Weights of a small GPT-style language model, trained from scratch on English Wikipedia.
Size: 15 layers, width 192, 6 heads of 32, MLP 768 SwiGLU, vocabulary 8192, 12M parameters.
Architecture: RMSNorm before each block, rotary positions, untied embeddings.
Training: a variant of Adam for these matrices, 475M tokens.
MLP neurons of a small language model. Each row is named by its layer, matrix (gate and up: input weights; down: output weights) and neuron, and shows model dimensions 0-191. Each number is 500 + 40 x the weight over its row's rms, rounded and kept within 0 to 999. Numbers have three digits each. A neuron's up and down rows have the sign that makes its largest values positive.
After each neuron's rows, "fires after" lists the tokens most often just before its 100 highest values on Wikipedia text that the model never trained on.

L6.gate154:464555565551485466552505461464478480493502489469529497534550521503541511532491500458466510509471536484504491614520510493500564543503556503476528453489486473491581472506536464510467569502506490519518497446484527492549476505557489451546493444546516480463561488552543447552476505460571552448478588553550550434494505587430472415460464403467506480526490431476484427451402518528521398448501465421570484550442482537494479519521544510429554489471496431513448508486449513501502486524499464528558469493500492476536492439515486462478561486505513483509470503575487524567506593458461517472
L6.up154:537504472515530459500376533458452523477506467537509495393572511542529514520517550444482541488501479476477466527489481491465479524415465487484584509574514508522466537520507427535531547447497513565573450521562509511545470533550444560546505441526461444470463432517536490511501489556530528453466478519517500490519561467533565501512543514532446458453534475527479463572458461467486424453464585461499527595528500482484478434513500485518540502562449437554504526522505500522534500382487482477464474574440559500524501455469475516518518591523489528483545425505489486492443526498518555506
L6.down154:526580563546517518454519512536490494491482537535372495512530540525477471468507505446440458514506466514466460552459469484445530498455610515543550504494513482544493476541498485528458482488464586494470524521425520428486484522466463579529455527457521502484493478524417541448461532555496487539534470500470475497561545489472484471485487425525549552480443560518485478444509525518500501453508469520538537527516456462588480486510523525494584484534452516515533516467514521485609499551447554590512495455497493502459508476521507504566457480549502472540495550453361450534591552518522525551
fires after: ".", " However", "=", "\n\n"

L3.gate324:535519466498489505546473506520465504490413462521515455494483458441485460584454535524485568449523494553440421499474460448522454543491532515467556444470503531475540509544476514498394468565438476550515456504488508500473512437515519559486478452491436461528516394467536528456586499504483456510526487574541469487503462510531513462460528529351615529500489462530486474502479467544563469504531482526543456517529471527523492544507505502502467563447448509585518497500486502494408553438492505507446449456473513497529538456529516469503483539538534486426477514427530572492515518494438531454
L3.up324:468575500564436480555538504506495475401483491549481414584514440495526554449476452540479528501539547454417494558425489546535449498542470496545531466522454500496499507451431531477462457556529457475458517476491461514452482532543491538504523467504452460516462520557453510531441520494490488456548462447433556401515504527597476465539416497524536504460460520530499526467505478541542576528556530449509502500460462526513508480444574470414498492450425523506500475513552521575456494476454482463483480478488492471528559509507542461468477609520509517458439528484472546490561494505460480486
L3.down324:552485511489510519520486501524508465570458566534486467410500537534489483555493495440513601480492486530524528518517561420451475478448503490591536476471469497523516532492485466476535514508508590575474442517531516400533521525500412530476491497537514567505570511485475451515505523484491519466450592464492470529476490549502503519487528581561492481538456493492482482514470534544441471446499518516540463554533524444512467491479453456560433457439545486512457491367488514479513533500493454556487425502477465557419460407572503479482439507547516469507511444467537543495466547494441436522
fires after: ".", " May", ",", " the", " 40", " 48"

L5.gate88:414495490479486479490493446514477529490582437458527512507443519478517432579487448476568500589504499472471417478452540468523521479523516502484527526563583533467589478568458504485446480473471485559457483481513455569486509439451533491560580415485554451511514470544576509507466527494442506542561521487524547500479474491511506509536525485540507518457552567519480531528507521480498501547472423454507473467456492497493539477566430476581517519483485465494442509446460501403528519506400450507484457526548463526511465466459436510483477597468486459514498517528423472540461469423484492482
L5.up88:463489559513526516518582580520454477526565494482491479480491400477500523495537384488531531425484507513525505467557525397497576397481421549447452525478481477508572511541501521544441518523577467522523509552427524521445534498515561484459553456555588461543517477503527446438462511544513534446558492522454561540513474521532516400479526471491468540460474534414476522496459468545497497504485448479407512471557475521534499537556424504493541518468486423516450560536506529485504539531524449515497493486535500521511459499537486496452507522460507487509485467543508498518570508527512499542
L5.down88:540459523501504483528558502514488451499520531444470574489505526576557574480486499543509503516433506527477411482532535503465503527555456503521537553478495454539466489475579509528446493528476437478523567454490433531504524477487591472505482415470515485497474540471408537511548496454517497590545445504533521611467540514445499495519503498515468494531495499473486464505416526550427467493529556392463442451524481496502442464520559516517480476483546452531430442515561450473398497551478440535429526521458459489524543506520480490464526538440423480524492486438585491476501500510478510490
fires after: " the", " (", " \"", "-", " |"

L4.gate543:475510529485483474499475557482562467478563524572567476484589469469603483523469472495527496482491510540517507478474444510451578455519469552540497517467540459450528549457458448472470460514539499466457532522465511491516454475527588532522469536506430466476519480559495556450467445503534508513421509511567486514569567511539496433483454466550521570492470451442483476497489477468510518476542567437581451461477451535501421506523537503470475482455448429451454550524531457500452471566519460495501524479542462540498414454489471445470507506436408491540547521521484434532558575537467479500
L4.up543:553462510538499494490572544418454453504607499423452440462495534505502434541485444538491508532520554442593493501471496506498483478534452451443499499536547521476482524532514457539600461527530471460534457457505539504522401473480515463437475472527504533482442485501481535542475574444489462439581474447473528485498485492512472506533495518546474408489467496510452564511547517571540518512468500536502458454535399512481485507511523538479447421418507525463526421520518445508528472550467450416576510496435547489505536493529507503450514512509539440511475512495476510524494453459485511592
L4.down543:545511492483507523491491586501580481472567489508525484577576447497570477562481556505545491577528553538514478438473499542517546481495524501462494554525572478536530438490447461546492461554543481488486512477493482458506454463512548487473454487490458506504520501516446541464453490454486562449501548508546557479545490474523537468483476462524460476500457447442467541442594557511482477460587522369547477482517413525522449526492537541493526431481448478523529501457514563487536550579495482435530486464505549494513495531503505466470462466476439506548530525576389460537528579496478499504
fires after: "|", "-", " of", "\n\n"

L6.gate662:480534509554489500534564516532498411438466498511436404546466466493634499528436599410527463513472578493513573550516509482503499527434480535512507482566553574475470454490476486525523527455492509499568541484477460581528484503479444478523510475466527444429458450445482532528476521511506510466545544520510454477530530543489555504481527510463469548471502521459498538510494451414518434485458480490484537561535446433407554504514550521574525505468470470580563468440562505473547506517418511447530519490467523491478492487513495518503554522488497451463482461537518531475528545487470479556
L6.up662:491492405548502483518512490566491518474397464492505524501434483578494497507476464541456510483539519518429542518484517485407456514451503496399441484531481643440528547503599518536545451498493527573488503494487496531505572582461491524487516537527516503551491568486492514504541475522475560464459544584452519466466533488434488490487555504520514451455438540523479516514550535566407477484477498508426546548485491488452531536509485486537520490520514455532513476529497528480490482482479484480567527459453423447541500466537492523447466491470442478473469516477539621474447458483524520465
L6.down662:467537446504468523603500571554438564474489475488543485523510515518456519515499489539475520503474463522546488473438519553461489473423557469448444485517523524472550498414532517479496445516496486532519550591529585488473488573515562556448491530568475462494541513477499494469501431521508501431527513538528520544492496417468380567491487492441491425448495501540507543556483506503516548468523456472506497480453495494502481537472494516552472450556483485569501429439416503447537455407442553509478500445491435470542514536535542466508456515502431451506446499479451518546489442497493434469
fires after: "\n", ".", " subs"

L11.gate742:470511444514563574559421562504384559493585494535461486508502509477530528461526484468474505489505544498565490503519510510518561481504559534514519508581521448534470405515538517504493536524582506507493465469512487496581581490543478496406482421486492510503459537515471506430491580445538510497562548503521567509450528560528413457451456494492495510496462509474480519547492531475512521506457509526516548583599516404503461518470477525526496501505481512529505503515495441613491536543520518558504509495528461475571477444495428524514544453476430502465472476473481469447546540523477501553
L11.up742:571473536509504508466469483524519428383499474471484522486474594504536439487466495498486460569517481511460485539467517515496437528484530612509465525589553470559462473517488440535526538441525506507528462518461530453520453488461501452468512489526498469475491555463557479486457479494520474532488508529545512516550531509502506533570496501542584452544418562448481446522553460471536509532495536468481460471521588496542519525529432511440455537500457499429437536483494544535539485514510388478509488461495582478443512602493488460549462413581503485444481531494471483506537543529545440500
L11.down742:486605474570467484524444489513473494507542525513468477504525486465462425508504492524557558555469455475420508512551499522489481512503463490471416523492533468532510547534491549532528527550499531478468472461477437483515488468507406516562555577435465492427499535492504519447548499551539432535474480506524457536448542445444524499530476566517449430514498403496460533561532535477453474418491452469508467482428552525561571504544523482520483459472476532433527502522483561530516517469464512555488493491557404475503500441505449516457518582487514498504477475505380481546518544474426534532
fires after: "=", ")", ".", ":", "Area"

L8.gate669:508556456534445526521497480498458516507475453577515494502554506513560507504536499461432564455502499525565479449464473545499525506537577465424466470499438469557531496507450451517452505494455526533415523442435466457499483514551488478499555465514463503497484433534505443449574590495545525439482526446486541448422463500446497471519450471454483513525463477483510487497425472577523453510413486526457509525452497473474488548480419462521488544495490439491509447513461461481487529591525538449484548546497512490506532514444415560541571484445483470508461441411460417474459473480519450495
L8.up669:577544528579540555466504518510523561507433477518512506501557381524538450565498470557453516479534484481514505483515560461575490454497487522468558471468504529582548453469392506553496548539603458471523480528435500588463493477510454496533491538558469482516474481591507464431426551449479536481472537469466525512491500509491542472521511530582516502479483521531477584539528504528476498507500546527484437467486435521588471517495475447521425515495476476449505461481490534532512525483530456443525499451526455477449498479506514557481483492409466456490452535468526452529432427514459519519
L8.down669:552576549452530572547493455505560513537483494522424480455470435483466513543545482514494462512542445502511495445492494471485512509525399438461560488503497537481482564521513500542496492485535458497535488587515500505419503500451500560543558467500497441428510538526498516465562445485526544472435434451475506500497508491455519457503515416406463527485476479491441490454360521515527548438517489602506492485503508542490475482489512493500442440525489525423497440498413448496478556528509435482507484472424475563486506531528463477501489466473470457517495499506550408506482534562452499425
fires after: " the", "s", "The"

L7.gate693:463445472438524505601411527431523559545521495452487504466507529540514545531490444423471518572504531463515549516463551473502528541538420486457503469476536497435561467539534481511528548510505472443429424520493530455562522495491491476528430450557523466470466446590484507433518567513529505483543469502490543514534480470546559533522542420480484490537472572522501505553491498515515472451530486487516505546495457447506460441577505436558490496466499541540478445450535535562496491552466580529464513509453569597458512499532527510551532465533497467513552494550439476455511549481555509452
L7.up693:451468482520486497509554529493544534444534505464482415491520553507534525382492484495533445469505482496547495469493412483551562539516498554516473496551528494499537538537597416463486500550508501475547443499552518528517512438518443539526532515547525602490539467440543516506463464468522476618538448480505441551496496540523447568490474531527542525466537504515476503553509520461525466483463486478457512515545486531501491537494464511580460517541437585519535495481454459437540522431496460474502511498534450519469495459586532617507533455450479495490535449454559585448497458460488514533
L7.down693:497468529536478475521573495480479451484466534552460472527480462542501446508504547529509499483529464463577483533578427465487510524437486503553529481468514544496468479486504407523528503504458506491513532499551507476528566544464466527447464489397566536495479502467553465496496486531476492538468489569507475482422526551499355495544476478576577597476458466468486532509498424414524540443452523466433513567427508544516508456489513536534443514455518490508520633447466565536499472502540507444498484491532467530504522541524520474566481489500485488411519526456547540449480455500505513492
fires after: " |", "-", "S", ":", "M"

L11.gate766:477581457450532488509429477452462442589533486581546573527499578530501544492504502475450530551458469499505491466510562511523525509512491478455497575555561501535515538480557577469450524461424539482446484539517509429484444506551539493471436543485479486563470480492502542457509541506569477457461530485461494496574481458468571507456573496569441478497431501546531477503494459526478451507489486514521525476532574417554499582500504450574482482545568461480486519491469506541449472495518569494490545481516539485520495518513493530494545432529536578506476525397514460572537519502563468518
L11.up766:457507538449481551507548556485480536522460563506441501483578575533504498576555517447508480461541532502512547485514479475495487529552522492505457424536507396455482482500513445458451498447486518501466443527467477473611487496467482488402516535465450526473506389534458504512500540427562429447525512541449465465523533453492517484489551472543505508555555513533418403502474548449556437493488501491501488479552566507527483514534511458503524491417526521481538504451527581487462481479552534513438529518518522572482490473532514568427597479506550535522512480453518458516478456475494507480
L11.down766:558495469517477469451501556515462440571542461551521504489404448506522525463430442507464458490468433454566423524438552428519544480460497501568495479519512552564566516493501497461532511528538496504576619516557473519422472524490540485562482510473565510515536528499536510514405519472443556521538580472493468473511528501483507507485463557559538538479481518466507547536553478524563540533503511440536586534390474518438547474501561486437563501485470470531551454522489478533540491543507516508491518499509516506457490466480449447532488532454506451470527528548418480537520534529515505467
fires after: "-", " Ad", "'", "[", " Ul", " non"

L11.gate78:490492581442586566475457504418540517527438513547511431466484496536520541521491507477494551475552532539504482488486504440393453526493480559537551513544592532484510465487486541485448459551499389532448460517433464402540471432525547524469429537509509515491468480512555512488544493512524408465522544510502542474461483485427448530500500549505532464499411546518453522498505515489556441558464479480491507518468494483488438517508473471575506400503497545474511462500501456528513494474508392499543479457487512469544495491571463486470566435501466436510455515510467515523559500466551517501
L11.up78:496479447500548438467508453523490463546463522516517551518434514554487486463445421566540479510465454488538485451532516459558414538500487508534471465510506501525525535493471528490492526423522541456530461517540454528425567559516458587476524559537559491528584604490576446492410433408527490523500474471444492463516580511517543491487481511513513470440579525488492551584445491461535500527510495499518558509491545543521471471482563475452538500493530532540470492458453503463448547532571507529528566485529533529483462530503459528461485449475485437499472437485485539504469453576570479471
L11.down78:499455490482538472492564494512503447516488470471506559515404539501459546485506438503478466507466437455553525497473513502578497481550536442544480495485497524469507492528498538461530520428494558466567506528588478576457505516496510497533541514487586506522484517493561514463454519448465475455520501452453483445473480584506544508587378481549528473421557538447540473496425493457504544526488514449480539527559506575462545461434483527438523498537575535506458457484450520484484540532592579490472508482597502527472541493459446437556501542487539487508541448502435544498487523547489483483
fires after: " |", ":", " /"

L4.gate726:454559530489451545468545480441501484496551476530505458498558480483569464512568480502475484498489560471473504526438517513484554486521473449504560455490575488497529502439444475467472509569561452483461527437432522563501499494510481496458528411513417451464530513557467593525490522418481530533509458523482572462557498460439540519480489502510445551523424526518438527508471541535506519513525476474450523625473417510512448494436481450523521504491488580487543526520510454501566464510481470518506393431513537564446527555532492493453552499465459450489526479456444472496525521463475565477
L4.up726:503540479471518510504536522458499459505476473498577541570491516516549491453587505520534486512472536476536469478442478518535518520472519480511501466530495458540515464479449498535490536544563503507454411403461541552502523502506406537428578454517465467487517536474450503538573560460553593579512521498506603497510460475430555510447524443482456520436482551472468499506424622524522521492519471510493531537514518513600414478517513446519484492556488516493541518552482466516492558518494552504517473509485537565438498637497524508425466487491527526468501524471513537485501514495535545501
L4.down726:574413500527536505505422522520452474483441545527509533485452513512495577494512477528501525554458381521578447465547466491515462512425542444493483547493465503522507478507511429476476546477535535505558467492506501460450541473515467492471509593467533518542458536477515467474575513478555459500442479455443489587464524514547478482475553482471495492499495511434510506460482415457520528494537552529445544440569516406535510524566507547490476540511545420430512502483507527473509532428560525515538548561463513488506464524479563501521555512545494540503529498529644541508445488513514486480
fires after: " (", "\n\n", ".", " and"

L8.gate637:502559567478507532512478499539472477448476450530569517521532458564508432556568515444533553512484552494432488507496482486492483499508516536544506535539507531516521450544520476521580515540537465548551563451470505528430500598519538520471532511507527494510498541453539583527442461388485499479442576520482507452496487519513496449539584470537492538444495482496501471471556554499467485501512461534494511434541502435528536494490548542522506474520509523513460546526455421543457506559477489483554506478530570413513481528465505468504500481434475488493478517533482379479438411524527633468
L8.up637:498535483544486479491595462550414530447497478576517525455465513501519482465595450538542391381504549457499509496455494556515418510540486535471528562537409517460419524468493455472497507470545419503535519554485547524521493519541523531479622469524493515549498481441467542509536497510500499453511496489519544553483502525558555557492478500467447497484456468494467514527485449512458524509501491438462512488494573511481483596497497541514530512480424491496557447534511452497501487531581542516519481471442498448453544495548477464486508459479515496493580497478461536518427459512517451412
L8.down637:529496502547432544516490493452534568526519491423444512515505482551482454498478448439489424506514587454580517558486411419504475484471514486471548528475588485484527483540497487542587511537552554489459565503492479466458501553513409519545501478406435514478520553493534470484483551433488490533568509518515480466481470492505564546517516501518491487452463474529476561495534561531495451504522504565498507458557492458451495510491483476559502484460546467522449441439476491532535482499482458507505579387514513483488545486489528518406417528466493483500475510522480430489438415528427490460
fires after: ",", "°", "rom", "si", " Lo", "il"

L11.gate699:418436467421465499594469510513548450546446518503489527510560497426474453511469561475469536496505468558540540502494464497460451510517509505469568577475504499551543548497471462562543477434412565457489477460430541522531503413492461432526476576548449514504569548511477538521534512489483495473510525582509546505565445512466530471575530506562546480493506551510515522444486471506513540533535498458540412503506478435507513499506472531538502443485472561448517535524566462558482474470470462511463497492426439522507463502458461479434509468552496478466484564500485526565484417465435479518
L11.up699:486515476470503582529477485486556500451519521534484488499448522493516477459548486489479575427518445494464518526511485529539548508503392550443473541515479511477579519541539542496569416514464507478510573524536466480539512500475497503594522488512533474415540446489457490470552478477473530549527497526468542439606471534486500544574484506453437499547492479509525534432507477487424469534517407414495523539601500501470432470488481487494561436466467526466515469547481490478522494481454540534550494507494423574447445473410531506507530452527460558484562494529435496497525509492495569554
L11.down699:466454482446507525494550548502517497471520518544576458468521449475485506474541512501452536473530300538422550492493520539469496518546495481532496470553536513516494515493475452500521479483489513531493440502522534462579500442494398627430477534534545506458556528493471520515519531442480502535496455571513492508507534525568474444503522506511501457501515530518529498490551467493554491492507510453522488489588483495513460538509520480572460490533494584500499546520447546483414501381444450503465482468442501491551474515535486497474528453496567505516565525487560513544434516503469570538
fires after: "|", "\n"

L6.gate352:455496525518401608547495554487487525543529578480486494498532524445514470518476544536536519542477475505504472490481492540520530416479519439448477527495498498465484539557503535518536501555524499584432542483503421483473456535460463513541520492536534530456532504434467449522482527523547503439465460619490517463491540513501446551547526578544400491455526469598467515506527505541537503465544523461480533514490424481484550526426498521588466561452490490520497502464528510472534476453452450504496482597485527504520456519529446462537486557452556445500485446435485478488534547413537488474
L6.up352:429428461461456455495489509531445497467468411491487479493515524532516432557570552505549481469520461471468572512511485500470572490539467533469471442479503397427551568522435479520511441447424507499572504531497486537510517503459507479491490495501512500515535457436517522479478530448513439475403491576473474422626452498491436518532496510512500534478501486463466480489584506521459454524540504454461556520524534436456547492529492508485452530458467542477529540475474559520487471483470501458599539516447483523566468474489495479462512437545496508408489498491522589560560467517538512496
L6.down352:471535561500482484447414535488498542481540467489531414514548557549484483531533541500474552538535347510501489509467507458468509510472500473448519502454473534461515503525560530531447424469469574501451520508490498458554503497382525498518529527474483431488627539454482447464541505456492421484540586526546486484492552448445479499470468519475510509535482512484518511470520558500530531511608458483462492440528517485579493552464492518568572486476564484513518511441560526454570489415509494494542518534483492518515471502498475456496493480472529481445467505423449435526507468522499464487
fires after: "\n"

L2.gate285:479448620533516524445516503429505556490495513603588523552558496527443551487526438466522548475553517506485464545469521509545541456486502575504493539489448528461464514430452551507529511502457553480525471542501473509480473537482468577526554537501458540566581562512460480428446503480513453420491512471527534443497485530473547461455534571573525549452509534542477522488479450464516484492522496457477464492466603535497511564476422425498498494560507466488478472430477462503469464557488522463558516476516467527472457517489462453602539498529499496442487503485501507569486554469541513537
L2.up285:451501525447560492490517509429504492422524457544518502533506559492502504543580416507492525558481595374571477551490513489489517529502513520503471547524497434481499455475489532545541471441492510538530401457495462527519495428513463506468589529505441549510511493476472510447459555531533491463540539457502532491490487514443519568488493457610569536509513565502469511445550502514517409505509461482488427464566581514506581559501474474443519495522486496462499424460496466479508537539524547487526484479449547461552461501498500510516545482465544507426456467460521489504528488411450471461
L2.down285:523491412475487488464474530539462494494509490459312467488472546504465471492570531451539496511550473533518557461447555544490439488512508524491459538514584527474565402557503502497488513570511538526522527533437454482458492474498556374483445469532513485537485470530448544524533498508488465506478510469541500519568477429516476507495515548506498494531493585521468500520467510461428483560456547464463538520557447542511491556534493471503537488482510469457477512459476604525513479566520482525545540522487513521530500576451476461443535519518531492567526526471472506566561520507544569536
fires after: "|", "°", " (", " $"

L2.gate432:481521503404483532479476518504530526533528495431528489494595478485446483452527478520454502510507505525586492483523521530511462419508501526480446545464542474536525517473457467434532543429493546493563370562557542545545426452493506526571469557438474514506555521475411496482486559449458468482422475470499457576505509511496470518529529510549455506468536453479580398527537539512585574487487507500534476439478582537554481488484532547439500455525476484445492484535473560515512487538495531504501538533531473467583479531484487496512500516490549465516495539440478551510536459418536508495
L2.up432:494506500487475540502387468499501486435534505402567506529469526517487533508503453444510479498482449425500532543553537496513511420420511588364470610556493544503568511497470456565523513483528515516516440525525493492541431482489460531606472479505558481508533505484436485490487554525522478468480500495503539524469564444558490551540514500499516456544543441487462487422547578565519471502513524509510525479473549481506436505496472470390502467498501507527503449485479493510490461543529511458537525517508511464567524486569544438537543513512457441444482558481483496532450480429526533527
L2.down432:484520530564511524539610510491476515525485509556332503500522483504576475503458538514523567571599534544492454495470450501414467450495536473546436463441487469542442495544475498478500449552562537438462536424557429463486497562460495467504507501434528497475545505505538587446530458457549499454507507515469447493530416514457486445513499486491477474535461495490492464471544452473446510507526546528513529511450455544508552504539472470578558538446478477475492454455538552514554496533505492535516512475513491542494501535525493496441518509467497483534590472500442517555519572491472524535
fires after: "|", " Ja"

L5.gate739:500451479449488531499545477471488434526536438496482460572461548478571443508478548510487508516522524504537543535458500477483535427486485503528477479563514562453519494508408418540554552507532513491612497482468445506495447499484518413446585441532511483527477430459509550478512490457483522488535424509476549448573528495540521505501519517500491481454476538541487607502499486473445426554419546483472452493549550461425584536497525487570497467454497497537531501491459561547505492534470513481524491485463473562528464499521544503492541553479462483445564560421474519521522508525586464553
L5.up739:496501493464469518578492467522509496437459529440540549433430538518533557516510454499457447575582525492439469461542460488480451514429478533459406482510547502526497485438513443480447545512467552455441504511484519514451530530509485500495522518501563524465465505468489438490515512496517422537508448486487508509438547419427426475467489523513506497511437486500495542469466485511530506453549524433499520497465473502465516524546526522406464518515502442543513491483396450499445498500493517444531435513538417397502503456468530549439527463538541569499461431496469465506555427406476498543
L5.down739:484442527513430541457469468503526483560526463516496439442479477510533505506499530511426540487570522527473461444537453556517483421509535514448482448472537444563509488475477488501530516526513514534442536603526519422469515524472426479514504497501470558488508502485583482430511495450532548421546508508492524548498468493460521503465474536500556461458502527521467495520520592522468508483535472463512536512458485488472500490485501511492555544428579388491555532520466472437422550515515538434481512412508467464573578556434476523584531484537464516493500479522556543494546481384518446487
fires after: " (", "\n\n", "\n", " \"", "″", "="

L11.gate681:444488500452467388557504548451472471470522422466513461510524460466477486591583491497510478476418530487514503542516500486462542556515503569515512495430483490462522543543477464560508513591530456578525484482486515514554483432485485522534530461512477367459568503536542498555523511450518549435457492547533556477526452465467501532534556484556468512503497444500534437394541488447500429546499479488452461581506517535475477490526528470509482440480505492474487559544424542387487497557439490509505479522499516508499463549519496489466532500509526513546551569492527518480469561506480517542
L11.up681:446535542396546527549523466491489508486441481530474482481474468500523454476509490485523467533455532594479494508554555518458495511520475498437441461468507540494595450533516525523520479529489500484514537497487475466467540507444499485502532462516471502521508497395546514473500521447498469555543515486518447473476539495528409527567538510555531492551449463476518503445473505468553456446540482607472442498492597462546526536537457518457582467495493551445358529507470497457483495464537486508438477539499562578512459479485587558427493492501476425542476476483462530475498517534525593502
L11.down681:501560481509489522493504564498411522491497574452465500490433514443491512473466504518503504538523459480519427413454480464480474502491455524549487524457477528446553465500429512452542489490543472564488566466551479558418544458535454515456446506498448474491552418440508473478465494461524489515528517461489517488518468560510550500566466523422468521476464494535547501442520524560565528480481505456506557475507472491528497466530526434532423520432541492568490533444521466545556381439486489555520472454537504451520457412469510458399477471547469538598530478511578509506470482501473488484
fires after: "\n", ")", "\"", "."

L2.gate464:476527483511433488553546497446467432425509467481470555503541482388493449561487583504489521586532533461566527458470474530490442502419474507502545476563478422459492473478467530533530565435515469598507427418460483554490425436467499475494482501468432503499503548483551490532511485495524481452551511460563458537478528406525488494466590512522514452492478491502499518518479451528518477489462508502458527490488521484456607524476521455498493522537478529501503555496502495570557497457482457532509464458458561527496501508513457495487509446503485505462500558416494569588553495472575538509
L2.up464:458526502516447479514449487447413431463511536455485478528537491468473471505529504471502497580512564487519552535449440464487506486421487492491512475551560416467509501494486498453539578487519502555522489432499542528561453458498466494487487443526504537442483548474461498541510542527588520396517546494543466500518536424548517460473476486543538438396450539528501465483539473572503446507474408443467589476475506455494568522450537497494503513528489494468491505482526470531559500515444457522475419510498504493564531505543444475499575482510472488520472536450541491578585486434533508582
L2.down464:490498400544467510486478480624433571513551542484421484508519499540508458514504440469470467486490445552446475515445531455480507536505517493498530501466475472489430534523513493535502499512512582564488647561513472515517462483480465524495521525540504502563547478483511483516548446491489496502479475563442455518531520499553468517469466576475451539457461508495509498521536437497481544441485513472510537541449520419571459504510418466513550534450577529459511418517491529491450528499525527548466518539475438529505432486518461498544564442489480468568521489476557537545488554494385462478
fires after: "|", "(", "=", "\n", " (", "S"

L5.gate617:463492481510481515484471480481475464487424442475507467554579577510574490532506499502542498555516580448430579582409504587502485506481526559464551485486488416533515489538469506541402529541490420515523472542483492488509501448555536429560504387557505467519480458554593480531505563497503507503558514482441553519444502478475482542428538480499575476482527454540492521477455527541489388504485531509477511538504439520546509494497450425497513494516496473519489476536524492509540467553487517493473434496511468486539473474608464430557549492490490511488498558479472503472472495516518531462
L5.up617:497486511473475530576513464546505427526472565483487550462524538494575568537503541488553489513415467557507476488572436405481495520423544543501504508556501556560547492479483520471504549536518459510541557462491532461533554465508568484536563464464426446392470550487551530532475464450456526510514556524487511500496542568456380519522509535479515537496529578512531525481497491572479496538545509560539500535549501518522458477523474396515438481446467448528514514511503494478446526527509471566521446511500529497512476543520475461486493536539395510481509539589443475501523468517524526533
L5.down617:462516492549567470546482500488543490490448469501563490443493507588495441464491516551569480484492520524487588454492490513528456500494499510537557555505490513514555492530492473558531503519502488551428520531478553507425488572487507531536536513541493500467499475507513444484524511450609518492515454514392514533481498555451458487414457487476457487553517548431536526519456442471476464391541508431509543489416487545555544456525522492557481443532494459560503545473526567448558492426515522557535443544497550499503486495534535474522513575570527589494456522526399521502489527520487509462
fires after: ".", " and", " but", "=", ")"

L8.gate346:492451531498443468554495438530491465488502468476513529453551516530504488483611518514475455472542526526498489523545562518478470503477552504535532464406505587502457498502491460542506490490499447495463517504467448516535525462496482578569463487519517560493549500522516504574526508453517550511546556484540560546459534520521486454520490459559555537502537451501492476468491413460504482549398555567444441518419472557528423450552528568477484467526486484500528531547549453485490508574467506537437447537491483511480486463478404481518530496431438462537490537511484483389472451568484438551
L8.up346:511547460509496545501507585507490581453524448539578502551492508575561501523520483448504442501416565463483540513493483487474505524589514516441463506488511368519559478524451460533537454496485496457506510455530501475515429470495536550465562456566482460474569403452513439521512507483516505467401523524515482415525501444557502490486492473529520501518521468554543476508449498516400535534535593573572529511493511475535432511497476480491478525489426525435474473545539504409516455511479503512550504461531506563512462471450478468452507495468520526505549492459542544487488465521553522468
L8.down346:436460537506468523473466492422474518456505536547485491517538479471455537496566496486410485494574442440467450550545560440587495458463564518456533482552483526497484533484503537456503515653530516479534447484567465533509490495485443505507459545552457502554532541515479462470552460447499522460552526498517491506451418548499535452534506463500512520474495509435568492497435469535429526541453493503530469491458501496582528546483562476523448510537493505424553486497471485537446498516556474443493488498514416478507512428504446556520548485478452485474517491489509487530414404460539555539
fires after: "\n\n", "\n", "Background", "s"

L7.gate282:483538515464474523615552532437476430469541510467462480460521561467507512444537507482500545522499527533504575501490493475503538507465501456504500507479462525514497425576469470483502481483517523504398435519538510487523473410538408528438512548525483498469481519418496520547569567472562563530493494469464524540474487503457537524522512503536454449537449554412421483501507536523476495480496423519483527496471427467570519482568532496537456565422445501495487458515543514499548459455474407584477453521408526491494520541579515504557476507474511522533529510508553463479534427460471511487
L7.up282:444473474479519438571560559451512498463572450507449547504563566491511497532498577473560495536555559398427497513460438540486486491478525487422478554510510532444570490544415526477554511493469499515471518404507524532458491504492520541455467457490529498534461491453502567524539565418462541548473562505510485488533506486490567436576543458490537497464513495487478492477535422490592484490498522501478447512493479470470571495470507530509493539497514447423505506460481527484408462547470466531510456513505531499534421508447563544493498496454520494533581519459558466491547467548431498513
L7.down282:560514507484477466496479453538470531465502584570516501529462479509529473497525460536499597502454435520540467509533572394539521521503527531502476430515449549541504499537487488481541521512508480481469500538522468506488527477479428557452493549453429445546550518514574428547488414518496477452503520524488499542500482501524522593420487499550516513494469491450465470500461511516464581511544476532507544500469516569541445534492481451447468484511481479516526495510537486542559502460527517594441540459490456575556496551530474547583591488500416498588466489569533533493428432479487482447
fires after: "|", " |", "-"